From a checkpoint of a small transformer trained on Wikipedia: MLP 448 SwiGLU.
MLP neurons of a small language model. Each row is named by its layer, matrix (gate and up: input weights) and neuron, and shows model dimensions 0-159. Each number is 128 + 32 x the weight over its row's rms, rounded and kept within 0 to 255. Numbers have three digits each. A neuron's up and down rows have the sign that makes its largest values positive.
After each neuron's rows, "fires in" lists the words (lower case) most often at its 100 highest values on Wikipedia text that the model never trained on. A number after a token or word is its count.

L2.gate321:119015093122147113098163130092115152163114131145103138136162091142161109117150159106098113122154162122080134203119176161081130120177137135126146123142139152151097092151151058172095131112085078147147114129046118161153132041135174114120116131179106186133137143128110069117124115147147087101121143129118106114122095125143178113154070082134161140190196194163134135130097184099077099099123144113119108145165119118181106123080117178114114197080167096163124091109115079103121144082152130
L2.up321:164130119124123099133116119137157132145169168132140138159119076065142159117118137089120124157173098151155159129104125086118104157072161150092117068133129139142098111075144106136104159143090134089148138202071138158159099096154130138088089215134049127127153126115155086139138151103166089201149141189151182190107123128161145158116111126185141174171164167068161111186119101176084181167123114155105089117136117165169093125111097103095116137091143134112053128088078069131092140118085151
fires in: "out" 23, "website" 17, "baseball" 7, "web" 6, "nebraska" 5, "webster" 5

L2.gate382:067162130098115182139171088189083166127173161149142179146191078066104105122142132196134113137135119146108116137131147081124177094123170180154069078138132127115090178048110097173155107160154121118146078140128160126107159139124153133142140157094167092134165149120179211060163172130140139118088098155140051082129122135125103085124093112128135171082179083116127124147090099126133110122071122139116163108120094108156127144097159144171117123103097059122151111169135162102090125154082148
L2.up382:104175107091181152116096086155111169102098089140114118149132157075143101117107105126204168169085153138155143128145074159126152155121176115146099159144176045072108152114060094165125068153123168142071105208133110103099166161153106166110066169096129105150134159129154144059159138107123131128142144160144090072178096168115151066134144058123155091156101099124129113112115113132189136092093165131105129165125157091149143083116180074107129181146083120135131147166117174140146139128141119
fires in: "international" 24, "western" 11, "alternative" 7, "africa" 6, "eastern" 6

L5.gate274:172081138121093106132137096106091138120131101161147113150210127134151108124111073184115152070145148152118158124128059148123114139142166094115143102059105123130114174054186169177173141100110124108132150111142108129097114161062171171126169144162166101157091215132120099063102127097132207109134076102163109152194116097094217114105130104134179102153095049146130093077123176130138117122150096126129161151112095130131119099130136119128171155124088101109116153127135180149151090115098141
L5.up274:145164143117123108059072135096131124082131153190146135105183082191070120122145106145067139120162117113151084148120093111111106139091164109116161140105149149116133108072091094106121156163148131152150128079125109150127129153124101175140139148140114119129117227137115113110118162174090101090121056165114117139147139065126105197110158173155106135138149107174110133091225123092119117144191147092148108069086110135072165153123154176090198183111138140154080072108151129165154115145148088
fires in: "which" 39, "that" 31, "who" 13, "shell" 5

L4.gate320:126121083101131120124147138072166108157100133145141149106145122137098093194151138158152132042085152154112195114098091188151149165165117148185115113130147111119101118184066085069125092165121143081131171144126138114109126102095170208132122156114167133141143177159101107128127176104102093159162075100134112093148047134100161139110118143185154086153090088144068093068124169121140166108143154121138190156103166126091105093160136156122072144101160147125068134159158128076058141147129131
L4.up320:140129031113153136133145119131094121128177073117064170132144170136005069147144104155137107122085194137133122123095138177149112153141116152188146097139107156168143101116096092122140125121142090129104120168133105180117178137169106184183081189133120120163166154160117124068164119095110117128208120086147087056121133121120107125128144108122119144119106103144119149090076174119131112132127103178124090119189114131111187146102131163152100166171090113128135149197140141146108136115114197
fires in: "national" 19, "world" 12, "league" 10, "championship" 6, "program" 5

L2.gate186:105090147082111084130120158171131075088165109095136076116134137145142125144124125159127163131111112081090103036130141112111130129147107105163112096149079100139164177148151147151155143175132117152089092096129145095074107151160077099148131164167086123125132104156135114145130167081068156086119143082159151171066131102126146152176116184147116104144168110126147164099162133150126118080138102190149097128114149063166113162093142122167099109133134095063132109067149225179174148132116232
L2.up186:122124114141132146132099151154140057059143113070130101086126169127141125161153119121128132080132132122081076097163114169108157103075190118181096137127084100146130176139114117195127098165130082176139110119116118059109140172135109088150144143142085151138117136148178150114138142084112113137111128080181151153078203146115113149164107126130125115140116168155203195123119103145149131097111126155167086138100204035141123133089137136099132104176151109048151150142104207177175143112107158
fires in: "while" 33, "the" 14, "galileo" 6, "considered" 5

L4.gate21:166106140085154114147134053216182156110122163153093124112153122115117099160143150183141091143168116156140192182145150132163143130120108118137149161124127078131074111090124168051103146141167116111097113146183165165088173196162118145107128130160147113115110040131073136121156164123104142112093098126095079148122129189141141114103157102130120062127138103066110133092141116119157140139121072084079132135131100076091139195116080110183154078136089149181099156083161153167137130101106121
L4.up21:163120099073139195148103085214208113092068161199093143139152147105125096095163144200064164107117122166149147141128178157154134116084095175133109141150154112100116095134153094075111084116101163100105146132170200168107129109127097107129115142135133114131089103118102182107143144095128142114148155166097144129133175141147128139167111070124128106169114113086138155106097116073183146149093118076081130129136039101114148204115140128119127103132133192135164139120175128118067122085114150
fires in: "one" 42, "a" 13, "two" 11, "only" 7, "second" 6, "first" 5

L7.gate339:074160131120157142147059116151133136100111145176078129135134113044092151086134141116114092110156112156155098126076100106150187086122069131145153157164167140130152129118073119122081120120172148125171146152132140115075137182162071047102121137150118148105124158108152070201123097172079125136159099139149104157121166108103064138152191086085113140126164132108150147099138139075143219100110175094181213142127125124111096119121131072147163152168096128067154123148111154121160111136128114
L7.up339:136186153169133141150120121163099170108145191111131100137111120104097171115116110123121088139160132171070094121061155084184086131091064126141131070097175144161143090072111147124126147093089088125110152176122108159148137112115099121113097154123127219106124114129105044129197122129170115125152111190040080119113094124152144102202142109101189120165164120147144120144132132108134171162181155097107041126132142135110133123115171122150117149153146103130105167153170149169110109122201106
fires in: "another" 17, "no" 12, "first" 12, "any" 9, "middle" 6, "only" 4

L5.gate218:126125114177135175122087100085075078129121153155085097140116121146118191151138150094107122089123099137134138177061121117181173203137157086159129097076194098137097123130187124110103122192126138111149103101088156161216196137160101139130137143099177088147099133178147130057112118166079129138127143171127093120100098106129122127105081163128091074163120116126117104183176115118114181104077109133122087110184172135134164111136150109149094153072166126137135181143101139135170112155088188
L5.up218:113127105157107145135134160107139158118093176057108101140152165151073089173139119132052117144103076153159117118152124095132170113122190184124143092122098132125079146214132144167140118077064188117148087082146117120146097183091084103090181134123157085133088185120109181120140147158113095136107168128124156097132118104096167222128111153174148128094142160080145103162137137132119147140120071105176093174124097086135172160167129082125106142125093142116106061100191133091112172122153132
fires in: "all" 35, "years" 13, "before" 6, "time" 6, "result" 5, "allowed" 5

L2.gate221:120131126148147150168118179182146139094091140136114123136184120165172096091178149182149120104160119174155127094073074089112098129082084106118099118140108118137200084143120191073183099152131137192132129087085161058105080128135093179112116172150147151129134094128104163160051135157106170131124118066149161130155109151154117145112156076113138115089180152113124114128157080076126181174134161136153129139034176147169124108169126136129083112124125124156087114129108150116100185174087148
L2.up221:128096140076151149112127128150102172085103134057132113149165126160194097118137138140151176149130116157179144061076139132113145083123094148099132112125083063119099126151055151134188138096150175156143092104126151146136149108187061158159164144130156067133161117100085139103107195138106164170150113077174175101152117113096108111128090096126086105123199164140141123120171128111120132087133145159182056152118185150148159137060144160110120095152105117114166076149092114092077163138082160
fires in: "is" 51, "was" 9

L7.gate74:160052150205094167172098175122121130136128130107051128144164134093137095104052150130155111040122160188142115081176124121071125188120134124134111122179152178169149128097170090105182087220157142137114117138068118118142093099130097121106097141122141147189047120152127163150134064124124132162129139082147109094150106079159150161109169148124099107103135165097113168130146142142164100126121137094142126082109141110146117171092123136131193134142090111108116103098117177116090139170143092
L7.up74:161122117144092098088155180142135115082161155117130165125158142120147108100092143191147108063147157126077128096082127153047099092167110128153120160188143105184171150096139102062187137156123126133159136130101110140144086149155129158095077077110166147162117119103041141137134082166158112186106137157106121148117112125101074107101158143152122128101182191102072193140159114132134094122132120159109088131128098134145138180110034082145121133145053099120176129160142138115178177132145087
fires in: "was" 80, "is" 17

L7.gate314:138123100103172124166075155091134112091138167130129130154140170104112145073101138092141111106125121143153151152106177141177118097169090171079170108151115194167133133110032122108083122204144113119099176159122159129128116128181150121129124162064128116112111132140147066191087094101097140103115158102186170157175085078150091132163118116164133143168143137165124123198139045084153129136149125132121104180145103122136156164121144089139136084127054122074176105049155163157122104120129148
L7.up314:129171132141051165137117068124125098148147163131092102111123111113165164116120153144144082143176168168141114139088096113157119159101177055174152165091135106152156174090138136134105128148137121168122141091155144082072109144161128057115113157154118100070095108084100141127101172132091124175044156175156126132142197112131086128121131112075109175121200103122098146164108088130104128091122146150147099173071161069143110137115083152155192149097138169145112093185087125166085106087153176
fires in: "only" 16, "within" 16, "also" 9, "some" 7, "all" 7

L5.gate275:051151185106155124112081174082108129152115161125107135116108099094092117086151131158137116093133121170175178124122103109151144127183104110112107110108140176199128090174105175133160072131135137078070109117102096107131045195158120085140131166071066077160112079132164085146123146149144172127110166100162137156113069101174120161131129144175102138130142124137127103133146098141130190139163191137101088187130125090130076104132141164131113128126173067120130050101097128126137164192119111
L5.up275:152125151122143112063120158083139128154141157115132157119092148072131132112107092123180153120155124175134162094130156131075099145165066186137106080111045142125146161118169115063145124106105150118086093112085152091149131187124148105198158108112098115107103127128112167056131090121093133172130175126175115120119099128127111072115094157128171103096123124159150041131079178141110096162198097171120127140131073148151138111092114145170182183140149130164160107101155115133166121233121097
fires in: "was" 34, "were" 17, "had" 15, "received" 7, "have" 6

L2.gate0:082167146126107143111098142163186090088132101126130156191145120059116106154077103152125140153098025139153160132117154122172108166127159143122104144131140112152166234120122125140156120152111127134145129083131109127116146155139149189131138160110130125094092093129160116136127073197117167110125123109077063134179130102142143159124093127116108101070158077159116117112141156186152165125168122129100075148141072129146158117217162079093121128062151124101141162051162094083108152087120080
L2.up0:051104110143145171117148114066170104098161082107166101117133131123101155136125093083055092189076075154149063209068090145157131159138129116097125127110119095162084144130147146163134136146103113166108105087173064185142100184135121120182136116142121181123116161122128061117091086137161125130155166174166140145103129129161091155108090106118100113171111101151136079111141141140140135185143136173178139168150101143165139149197141068129093105050156093103143149078099136122108121145101133
fires in: "through" 31, "began" 29, "organization" 5, "world" 5

L2.gate410:164116140135130089119128093128127108148142133111081079155143126053137197153100154186096102106141167087099109174133112135138144192163121135155111159105159187187117094071089138146125129123133083162086203090080119129119149136133104211188099143167134143153099109159096145106101113084162054076101146154085114118060152124130062077127129156123147089155105139140150169085123149135100128089143200104133123117152106182109150102155117109133091116107122167105155117125168135181063178170112156
L2.up410:127129155144158116131117130133146201104104139100151088170127120115182139148122099189100073091156131112137172159097114115167155108143112216153117130093142171125180174033095124147118119133089073154180117178130163102135136129127115213132117141201134126178134152095103106116154123173123091131112163109128139163095183178163095100127136154119124097076148157138141122054172143093144073098099181126161093105151135166105112108118144119172053136134117078082159135107154142156046121113094116
fires in: "railroad" 23, "railway" 17, "details" 7, "rail" 5, "north" 5, "daily" 4

L5.gate233:149123169119121111177187130140042153050112119117084094180139120137162147110117167144159110096100140159103103135070158132121133121156098121114153147126124143133146095144083204095181128104134139139116139135099131147162158104130091131074163120125084127109094172137119142136176181174187105128110108142170095145077130119093125124122142134132144122155098015114122162143088158116132109108104126127110154085162221099117186088089142127064121109137198064207152131120117097165152105105156177
L5.up233:163139145119131105137145150128141155097169068159105101103104137145134141126071156136136122054053168129113151098095145153053149177045082176129154168161091110120154101131074107107134180156147144194135173149143118107159106153130097140122110153186140175110104131133118122121127080143136138130132163105167106162094110167098151091097106136122126125095079100111142206127134147135153040148091120144142111112085178049162126103144155128088087044174153183175127132155137179151120111158155164
fires in: "as" 16, "member" 13, "summer" 9, "vice" 6, "council" 6

L9.gate431:095177098104154128115056130178106196190076149111091120092128108120119132143112112100165180086150144124192111117150117148161162139128083138124194100125135153059075117127131095092121123110166135176178171113116179105138103162169089075141081186100154138116181139169117120114114124158137096180128124108120125109101167068131132106088145103060105113138112076063148175167156188125116105105109138117157108159107139140098085158164147102053158098115106145109178126145103193132159110067138116
L9.up431:158131140106132125082143108063105141128109144156152116143123148111059137113119110103130139062112163124153139135138137192115153151177123186087091163124109144104144163109086101135129095119063064116052131080162108140087128075106108164115099153143141137138135197143131195143150054172148153154144200145140177103084155118128189176167120113127150150072166083099102102119109206055122135160147152085128041075108116144148083112154143135113162129132152092105110118133164182130130097107142124
fires in: "which" 48, "who" 25, "while" 11, "this" 6, "what" 4

L5.gate241:158101111165101124158164139091130032072098107119064156135148089119169067129156128156141088142150154190114171138150130114113137156083143142099177112135107102169192108171091126119138162186106070117147129131149111091144088100106122145084118186134124121139110148188120091094091151122087099112091133127142150144136113154066110157105153122106186155120075095102110141092187130135150148104083171161155109076076136057186148098085160115143139112152160127123134182167156121173163183111094063
L5.up241:128118170074110223130153123118123185168136125116090117147120150129143096090132095144218152144115153053090106128161153071180111159133118104127176111138128076169119159111150144185100137156103172139140127120109165114141155117133140161077129133073116164061098098179129099149135187100140076087143177160109039121100106131149115130119094067125105154158075098124115135126102108169152145189130156148143137107131154067088158135065121171121132135117091152145087173136111183123131127181067139
fires in: "national" 20, "german" 12, "germany" 6, "other" 6, "american" 5, "various" 4

L7.gate291:033115125135142129159150056169095165139123139174096140147148080123123124128148118126145150115188119104176103163111165101182160129077123139144098136141091099161119110056110081092120187185159134134151167126088120128101176124156132128091113072087096098114126140096199123151099140132157140103159200079143096202181115110173151143125122135152130106117129146138178113188131152089096090169092128138132136172170156052111082148089096099142205119079103135162150084099149107145100123129160131
L7.up291:131113146162180096133178092086169140096105138063081094144148113103124073153136087153140082164191142166126091163094168151117152187154179153128182115119125099148110150137150099067147113174127113154186129142088123112140197175143123154131074094193115078136152096099152141129149106149127134106137136106183058105122187090170187132171161127096123051122111069108144136158101081127131134113133163170109130107145113103071096159037124134097187117097135118113165133149146135098135111121091108
fires in: "the" 28, "version" 10, "that" 5, "persons" 4, "division" 4

L2.gate289:110143043096127125165059114081139100108077088133108103103109129107116118122146202104120170099083084160129160179146133130157133145086129146134154145045135111112068161162149108087133113182055112117093150079099184108128124153115118107108154157116148109099117185174149106114164152113135084110137159085156095132172141087141155166131116144153166116149197132088118105143080131181080179130179122159171093111153150138138131109062144144165140154146157155132149087077170122082128180171194145
L2.up289:081120128104119166175107103092147111122105159145115156153158079154104089122127213094141125118091123124098155130127113111229118166128095176074136121090119048125090096166124112068142102130160056152095083104099153126135117148118111165094146117127186056096201203132135103093137125138069109123111135155162085147173155104123125167110138092086123054111114097172198171146117125140189086095141116174130124120178135162123143095125118142147126156110169161172136161152093149161138118155142144
fires in: "this" 49, "that" 46, "which" 5

L9.gate74:085095107109091179103123133074084089137118170139159138160081188082111144079173140105071096149145097135133125095086165126100074134137134107140146097141104105143080200182117139122128109155173122113078072157136070171085109211119159080132173158107084133145111127153122115165137090168176075075165135143133176116156191128115062100138095112094160169105140129146147131125162152117100186139179132111186109091152148130136122118136121050105102139155100122071166131158122148175130127181129108
L9.up74:097151122052113150162106117144131080138117167121128122166130153085163130134133119126108119091112147144165176090082128077106108141169155162107108119105139085135129167110120146104107136175109120112135167152109087156126116169125185132088124135102069164121140132133113069144126069163103132035148118109164155101100146160157111119160152131097100110117131149131156128093189184118113092179145111138186098135175152177082148099055152057236169184118098128120165150132102125130143225169149088
fires in: "is" 49, "another" 13, "was" 7

L9.gate232:115083145105108099159125133056115133134125115144127099101132165104110154138134127116109144130166177142196133165148089136089139147202119106079132103178177137086159111129100124135148119164130144100156131192148090112174125105177115122112058109150116144074158144084074102131103143128106131126189137148179048172114080088141084174133116162161143063194097121114103171181130084067069129093072147143086108147126168196120156142171199120145149119091134145144113121123090165140155080161123098
L9.up232:145141166134137087139066155044186125159124106103150143197136145152117076058124119120167114145127149113094172168138083138091113130146198074092144142145130153062103098113118150150165129120102165115103100119170137126173114083198096116079127073104123131124094150166084115123127140130164114122121097141124114172146075115178124196129102194114158182181159114159069121158099079088139132181117122140129098131126148122204151167169159128043092101119167093131139141086140163138158108132111125
fires in: "however" 17, "his" 13, "later" 10, "london" 6, "television" 5, "he" 5

L5.gate358:101126147122167041164108084180103099066136167127154186158111157111107111105118101125189114104084122129053123086135138117162141166148071146142096150150171134131132132163109057140140123132124154103141159127136106074124158155132128165093044150112146117133094075128116144123170115162139097179123082092145161096152074112071108134091177162126087113151063137140097147141130152146144119177078101157195063151152143090120140130116146115170115118184151113195168195152169101107106098134082126
L5.up358:069094099163128127113111076067105103106169134132113132144143124165131095146155146105150114121140157105159062139165103088116123099171129124207152100165161153061186105171076086144143098142116178134105107134132095116111153101163187168114110144107154151176152106147177139057159085103090161143122148104174091121099110206088083164123162116108112185104130109130099125119117098100131098173125139148138139141074085086144177157109124189093181109100111100160074122166123156131190111140171205
fires in: "american" 16, "national" 13, "international" 8, "america" 8, "league" 7

L2.gate132:106082159134125141085118096108098115078154103111126108103126156175222115121171173124147086137084156093101124092076126091124188195157180088149086133131147157122128123189101115119146196162148128170121135123123073095158143132128118114123186176078112086074115103112164091063140171126161110089052166135107104114154190125130092147097129093134113113128128149091107072095122195135152125148175146165148077143070121115150153142055139115127130106143168130157148104149136129210160158110110148
L2.up132:169154148191151165119127106117150076091179118113133044117192201136185146115126116103085100116144128092100124084140168093082135148110170141157052119131115142089139164153071141122147185135117103144190134115122138101125091143092143081122158208079115108123182124137138086090168174090126115149061137182126084119084104113134113156153109131112123160117089112127074089112086143121166093104123139159168079136107133092144158171115193148126088152119126099155104146170106193153156131132154066
fires in: "the" 65, "united" 12, "limited" 5

L2.gate78:100233065100151085093144141164141155145113101131158100072079133098153160062111146143171126111125114147124109186119147178152129110162107182067165160152149113149180103112133122114153098087118111138111121100131108140110097129108151141197069122131155139059128131166083095155162114140116114107144136086112137148139138035150165153186148146111194102086188112113149126137192120156050117102106165122113094123079128169124114160151182131112135107115135113141143120070102131068117146193131169
L2.up78:165160046109124117110099112146178041100112133088124093125113107136123146062155184112143155086115131129088152139154124143121085152146111195109146163121106129124141134089148132106152172119159113152109173117086134136116124091134156127197097123204184133087117194196116100175132133124105089101163137100098176111108176078127152162131161114120135080045168194134164151147153119114051160099132133100099123145144176168156097098161124095081141111073170086149100105089114131150131074132129104
fires in: "born" 35, "that" 20, "california" 15

L9.gate149:100144118107159113114110158128137093120090117135098189074149141107119135194104115095110073111076124168057067144133132079091144102095096129158104100194127224105091212107151122192180160103130090085186151095101142127105170140134096220134113101137117120170157118121151141088151100150142149075127100164126118166133139103107132115149169116106082113147109138174127146135150170130093162106126146096143179094140189166142093186099121166137099109086174092148157118124122179160137101144091098
L9.up149:101132077119123122119106160086094149105073142133139129163123134081095187149176143112129134153185113146099122098110113089117056118082111112151122121170134127135063141171136132142187096097102097102090138142102087124125169106127220086116117096080123232181128163064098168106099148228128128130165133181109106138101177088110144133145154134117163130137121164122066133088091163109140109129109146144145131115082136148117104112115129154137129181127204120144145142065130120155084178159191159
fires in: "while" 19, "became" 13, "because" 9, "what" 8, "become" 7, "why" 4

L2.gate112:138154119069154092135087100097067164122095180144142075123096128130142116104167095132199131111128160150019130106127090133149123138135163159151075137171138149145131138146107164107115117145094144089143119132168143062089160129144140137117122186152108134089096092132155118178152060163129100124125123108135107106164171088193164185077103143081188123161215113119164117145112094135175141119074071146173093137136122099141118116079125129218145143119141107148115085164133092072130139137071123
L2.up112:146155108090123123152087101125029146172106219163107112096124154155153073125142081146196110141124126165011115110131112114152132118143135154193099136153106130157125114155115140156102112200134151106147132165134178117152139133126151134168100219169112136086067108174178099160115091144101118129086171096116140113168135091158155180059100115074173146143164090121128104138101131136138151104050130158136132137147126105078081143122123146150146169110144136148122100129158111094122139100075105
fires in: "between" 36, "both" 28, "only" 10, "german" 5, "all" 4

L4.gate112:119086108102109083151089119132133148131127168155067181130134116126126105135150102110089134112062147181094133078128122132176113081155137140190088112105100100158029117138153112153111130138159186117147077174132142138096110162158107190117104155061116179141129138114149122128158229093156146179125129081147084155109169100071137129092066144100148065091164153151151102123079161143163149140124142093092085144166175097125117135076157141100133085154167112129171084116143156145101120126163193
L4.up112:156195110162164144194081084079076100086143111157139089136100160096207149152100148127159067129126122157202095131122102132120159128102131189144088113152162136142132104165097137081082119155128129122138140084135078103126108152097159075079181118160147136124093117192121098091130107183144140077121159159121169100151053133120111144096138113091156130183138102117077091140110124131106088126108123152147174151118127121195139135114107122124121139075175013167131112161195146110116139108101137
fires in: "the" 23, "some" 12, "same" 8, "a" 6, "3" 4, "as" 4

L5.gate57:155099143152178121137118191075135175096162127111128129114127069152172162138116176103113089155163116099122109178152095067152145184103179073116124142093139119109124162161115174138207116146133138107080104120072162149106167155113123125133094103140122098093085148125144113053145104143122149149174081061110102111172139120144118115118121120069154136177130098158129126135125095121080164109115129130110059137186028126131116125094169173155107140047111141178132143158127160158124221114106153
L5.up57:154149088155129129108094183062127125094123157087144169111190134125164108140099110137054084117105143124100101130100110085106117166144155105100172114083192118134150177119091159134128151202102212116080112147174173108159157170109121122131105137167126142126140108119148058118142134161134090149132166092077096136099189114140154112109142100099172148108130129158090174110143060071080163129112126129148117134125089094174131071112132136161108075125127116179136073129145195155038176118166147
fires in: "than" 23, "about" 21, "around" 13, "over" 11, "while" 5

L4.gate273:139153122113114125075156122129178155133104084099091124125142171134127118104113088131125123180115162127088092170113142157173133138143157152124119123118100067202158149128072144151138057184159122092174139103062105094112131141110118150173109138086143128181144127143228087108085142124131148099074116148124104135155159101202131186093104084086143168116198167093133164145143061125169055146068171102129105111144122138141146131094151101104160102069123153148084161096150167122124204127146127
L4.up273:126180160058153118105187128155146129082085111098125113119130128170153130097086166103123145111166129126113067179150168171157194116070159162163095129173158072107140137152108116090147068127142120157131130120109108116119178176090130139161072129105085150152142101134146136099157157165111139120131173101101142147159162111196128176118069144127128047131194140097070123165134117073109094161127114102157125099198148061161131146065122076125174190097102119106120154117135100121077114135167163
fires in: "international" 24, "the" 16, "alternative" 7, "located" 7

L4.gate27:109122177106150085114092142146150114164143116123121162126128126138134102173144173126107113047135130125056108120120130130090177194189073099141169140159141094088093165188126133129053055156160131129142093144111074127128092115116148089124152035103140131160103130158151063034181142131162084124136095125099091153197106150201178172149150111141146109142138131127085137082160113113145089112111138130168118099108157137119156145133148116150115122138132172191085127140173152160113175182138138
L4.up27:082093092073114149186134148152186088164100071065103106131067144145064168110129157190164125128129182136115117117113135093108168139094085174142074103079141118125141097154113234110149082141115041162185138111141141134134124085099112123093146133123123129178166104115162112156168134139169116152137132174118150104065114092131165186099157147097154099137182117106083155131137129088091094130138160158160069105095097119167151159108131152120172135136158115108143050105119130112073139137132120
fires in: "league" 27, "district" 11, "team" 9, "teams" 9, "city" 6, "season" 4

L9.gate12:098134101152108081109129160110111107073097199117094099185105092109130118113089141103151098108151101133145184043108139198080134131174104166172109164119164141113165124108081113142115149139153116178153159118096132161135024146125066152112095130101111117115097086134104147161115147183109128160096098078149117109118125110195105111176153122106127134104177166109134175108153101178156069111137116123148124149148142149214122106071192083136123121125067120146166146143135175127111158204097125
L9.up12:139130095120153171099167120138102168136099116125105130114120165130168133123109112154179154143168086107132088097133125125174188109213070097143161153132135153129091145076092160060123148145096140097099115177148165105173109074134134148087156166149090172094160147115126140140171109101088102161088057129066106142116090116184169076141104138134138123172164117150173142082135053177151146138155122170100111140156138141133070115156109083093137138096162144118180122140134063097182171145077048
fires in: "was" 50, "served" 6, "made" 5, "is" 5, "born" 5

L4.gate160:158174124148112150050102069127113081088104064174157173103108123111096120133129158059126146103149164081128107161092186112153126138154141084142174168146100133096152072163107172105110087120198102096129197146128103126123112172143122143125102112140099189143137100178151100175118143120097123143120095114093090103140123142186132117173161109136146177118134087090124066123088081132085069078142080158124182118111171086146103178093165193136140141123139186132136135088162113166147153169091155
L4.up160:121095077183086151148129111205135138156137096137110183180095093157154169127107123121178132122092163080115136119068181147115146152188130134170126158167119058137165101147126152050097155179171096126193110082124106183085135153105119144132094076160118108100098061097103092164114146118138114133096080112127145167109160128102095166149167148134159093075099155152145113183120156117115083167124062077151132116124135065170147112101070140077148146107114157177111088143128139103110105156153152
fires in: "as" 66

L2.gate123:149120121108124085122152095193132146085143070116120132144074087100138120106153161141137096149165241146125140105103157131132145087129142140156104126090103209119188141113090143125152131147124114097090106177129107108139141149149092145121079136093120082174110103141137149063098140070102129153045151173099115161088100164147140107131163153202128199155130105130166148095103143101087136106161134122138150190033109145130110158105140165169127163086163073138127177085120100163136135129075088
L2.up123:079101073072099132093119124116200106132140119102088093159114161120116132151116100167173149106137200093131154101119135092126158136136116182149102156107124143151130113140133082143143121105146092098066090175123054095110186106171137128075103128071127106187129111093169144096137193076142161171095135139101107175195137200148150113110159161067149138134165193204147112128119149092140102131166138082131150150144156193104101162108080155146122098144077130140129117100115088131135103165081080
fires in: "it" 34, "italy" 6, "island" 6, "is" 5, "italian" 4, "this" 4

L5.gate397:142123113109122119168127095094119129088192085143144074108104185080128157137112134095100107143121142087135134164098096116125083180145147161093066167192141110088139172116216151147143117153112107140086171111146133101168158057127125103087098141150051108090170106144139088119153092097151141094119118104126123184102213133144081103124115137103155065133051125100095199130169111172134145134106083122171147139127125118171176126156073106159159149117127111168160162154160139147167201135148120
L5.up397:107087121137136087183099142065138110111128084137144118122123154161187131071149118094145170137107182145089106144119095136129093242139130146059087110124148120147173182114182144133187126142114108104137155110118212101183127087164112098135091129178114146134112123159162090155161094117118072068130144114098156158130149173128080118130125092110143074147085134099123132151103115122173091137103057155186142171129144134195178123157072108129111132171109153123104144171113136120123138082203092
fires in: "this" 25, "he" 12, "by" 10, "while" 9, "his" 7, "since" 4

L2.gate363:125185100090126179106104099105138113122080132114164120147114065116114144070122080132174210119153092087099140185102136132146145128079104137105122091127129085195098135114117138134149149168128136161107152047140086216145175154148139125110169140118122110104130172128119144116091113236122101131145124132093086196187079068136216148130095167155177085114133111070120109117136123105118100139120135133130088134157153105105121128182100103134150166129147126136054143094178122132160102120098099
L2.up363:104098132127140069110181143160129100118162129147063108125054182157115108106121156148118134099106092131086156138105056157136151150136153054097150097148121122088124139128167131074099143126122086121113079153127145092121114166101106126141126102171160090103170163153176080161128120157142096159168122134143162074136130129111103088081203208115147106126139109191114198142153098136144101111178110167129137097094093197153115113105165116189209137128110185159180096121069118125082137154136089
fires in: "that" 98

L9.gate370:110126097136111162097107104171149141131130175093126134095114118164092110156153155171115115199133127158142143082141158122089176147187165119121129184157134085144152122126112114100143103107115181140188140068160132131201150109059167142051135127131164165072097152096163123085178114165177112112073121123188062093077140144150101154113097124073153144154095150153090135128155085096125125113160119115091182149181096124169062166155142113115082090100108095124163086122168155120141121101066174
L9.up370:152106126098146125139065149144156135117098094141167118104090112078089131103120114156154184156075114107119132125080154079111190137095161153105156185132121139104198176176092111116166132140137107177106082103181118137087160126184103131192117122146132105154084122116149091140167099110082185154156169060111133151089138093154136150196188090148121115127047098102134157116064132146159112148198124131119145175111105128113127132121124083103109184092086180161148123087124198114149076111162118
fires in: "a" 79, "the" 5

L7.gate120:071128145085087138154130144130146192092048114109140097112151132102185139095093125147187092099134091112110162097092156120111053178170144087151159144182149163126122105088127147102114142141076143097152203117107129091076150139114121090107108090136169124190112114162147129156161151126173078112117143110115124126125121111179082112121169120113150091128139147149106143116041199126110133154124213134141164097176114168131089063166125129082178138155162115150158125183078094124144156100157171
L7.up120:111087085096136118128142069133132169041120095103129120113099192144085054115074096117138123104164130055102109102108132089095141125122143135081157143144104127130066148121132099103121096137170162100130107149086146174153107120132181102124149133130097123144102100167105148086094168149072132149093134147108165183166167113149183125059179147137158128141133155100130144127095213116156136136112191189199114099168107109150146181139149103098107152155143102180170157189080092188131136148094122
fires in: "railway" 26, "railroad" 14, "festival" 13, "station" 6

L5.gate106:108169095094133146083100128179177136157108100164097104121133143120105100141165091109123081167110128166158138119126122089130154136145177154100127133111136119098131164127128094127136149134123122120045107146164181113133150151068107146111063111163093164094140081120192083109120201068146156149124096127072123106165181143169150182172112118141120127105102098036131140137113091165120135195094164129109160116116120163189162152086143124169147186046142164113086190098148113135046140145155105
L5.up106:122137070134114043134175063188110119103159143153087153123117103161117138079120154100182096088131168156070057120140187062088178131101144156162093064152156142136143153133107120151092169096143092148184097139148133180166133116086095106128124129103080104132125148113109117096062138131152184090136085181101134109138174156151137139149129129156187171134147093125135108047078134149127159166077111143116135105153124132108089156099107127124080179096170139138105170092136133127126145153185187
fires in: "the" 44, "albums" 5, "festival" 5, "night" 4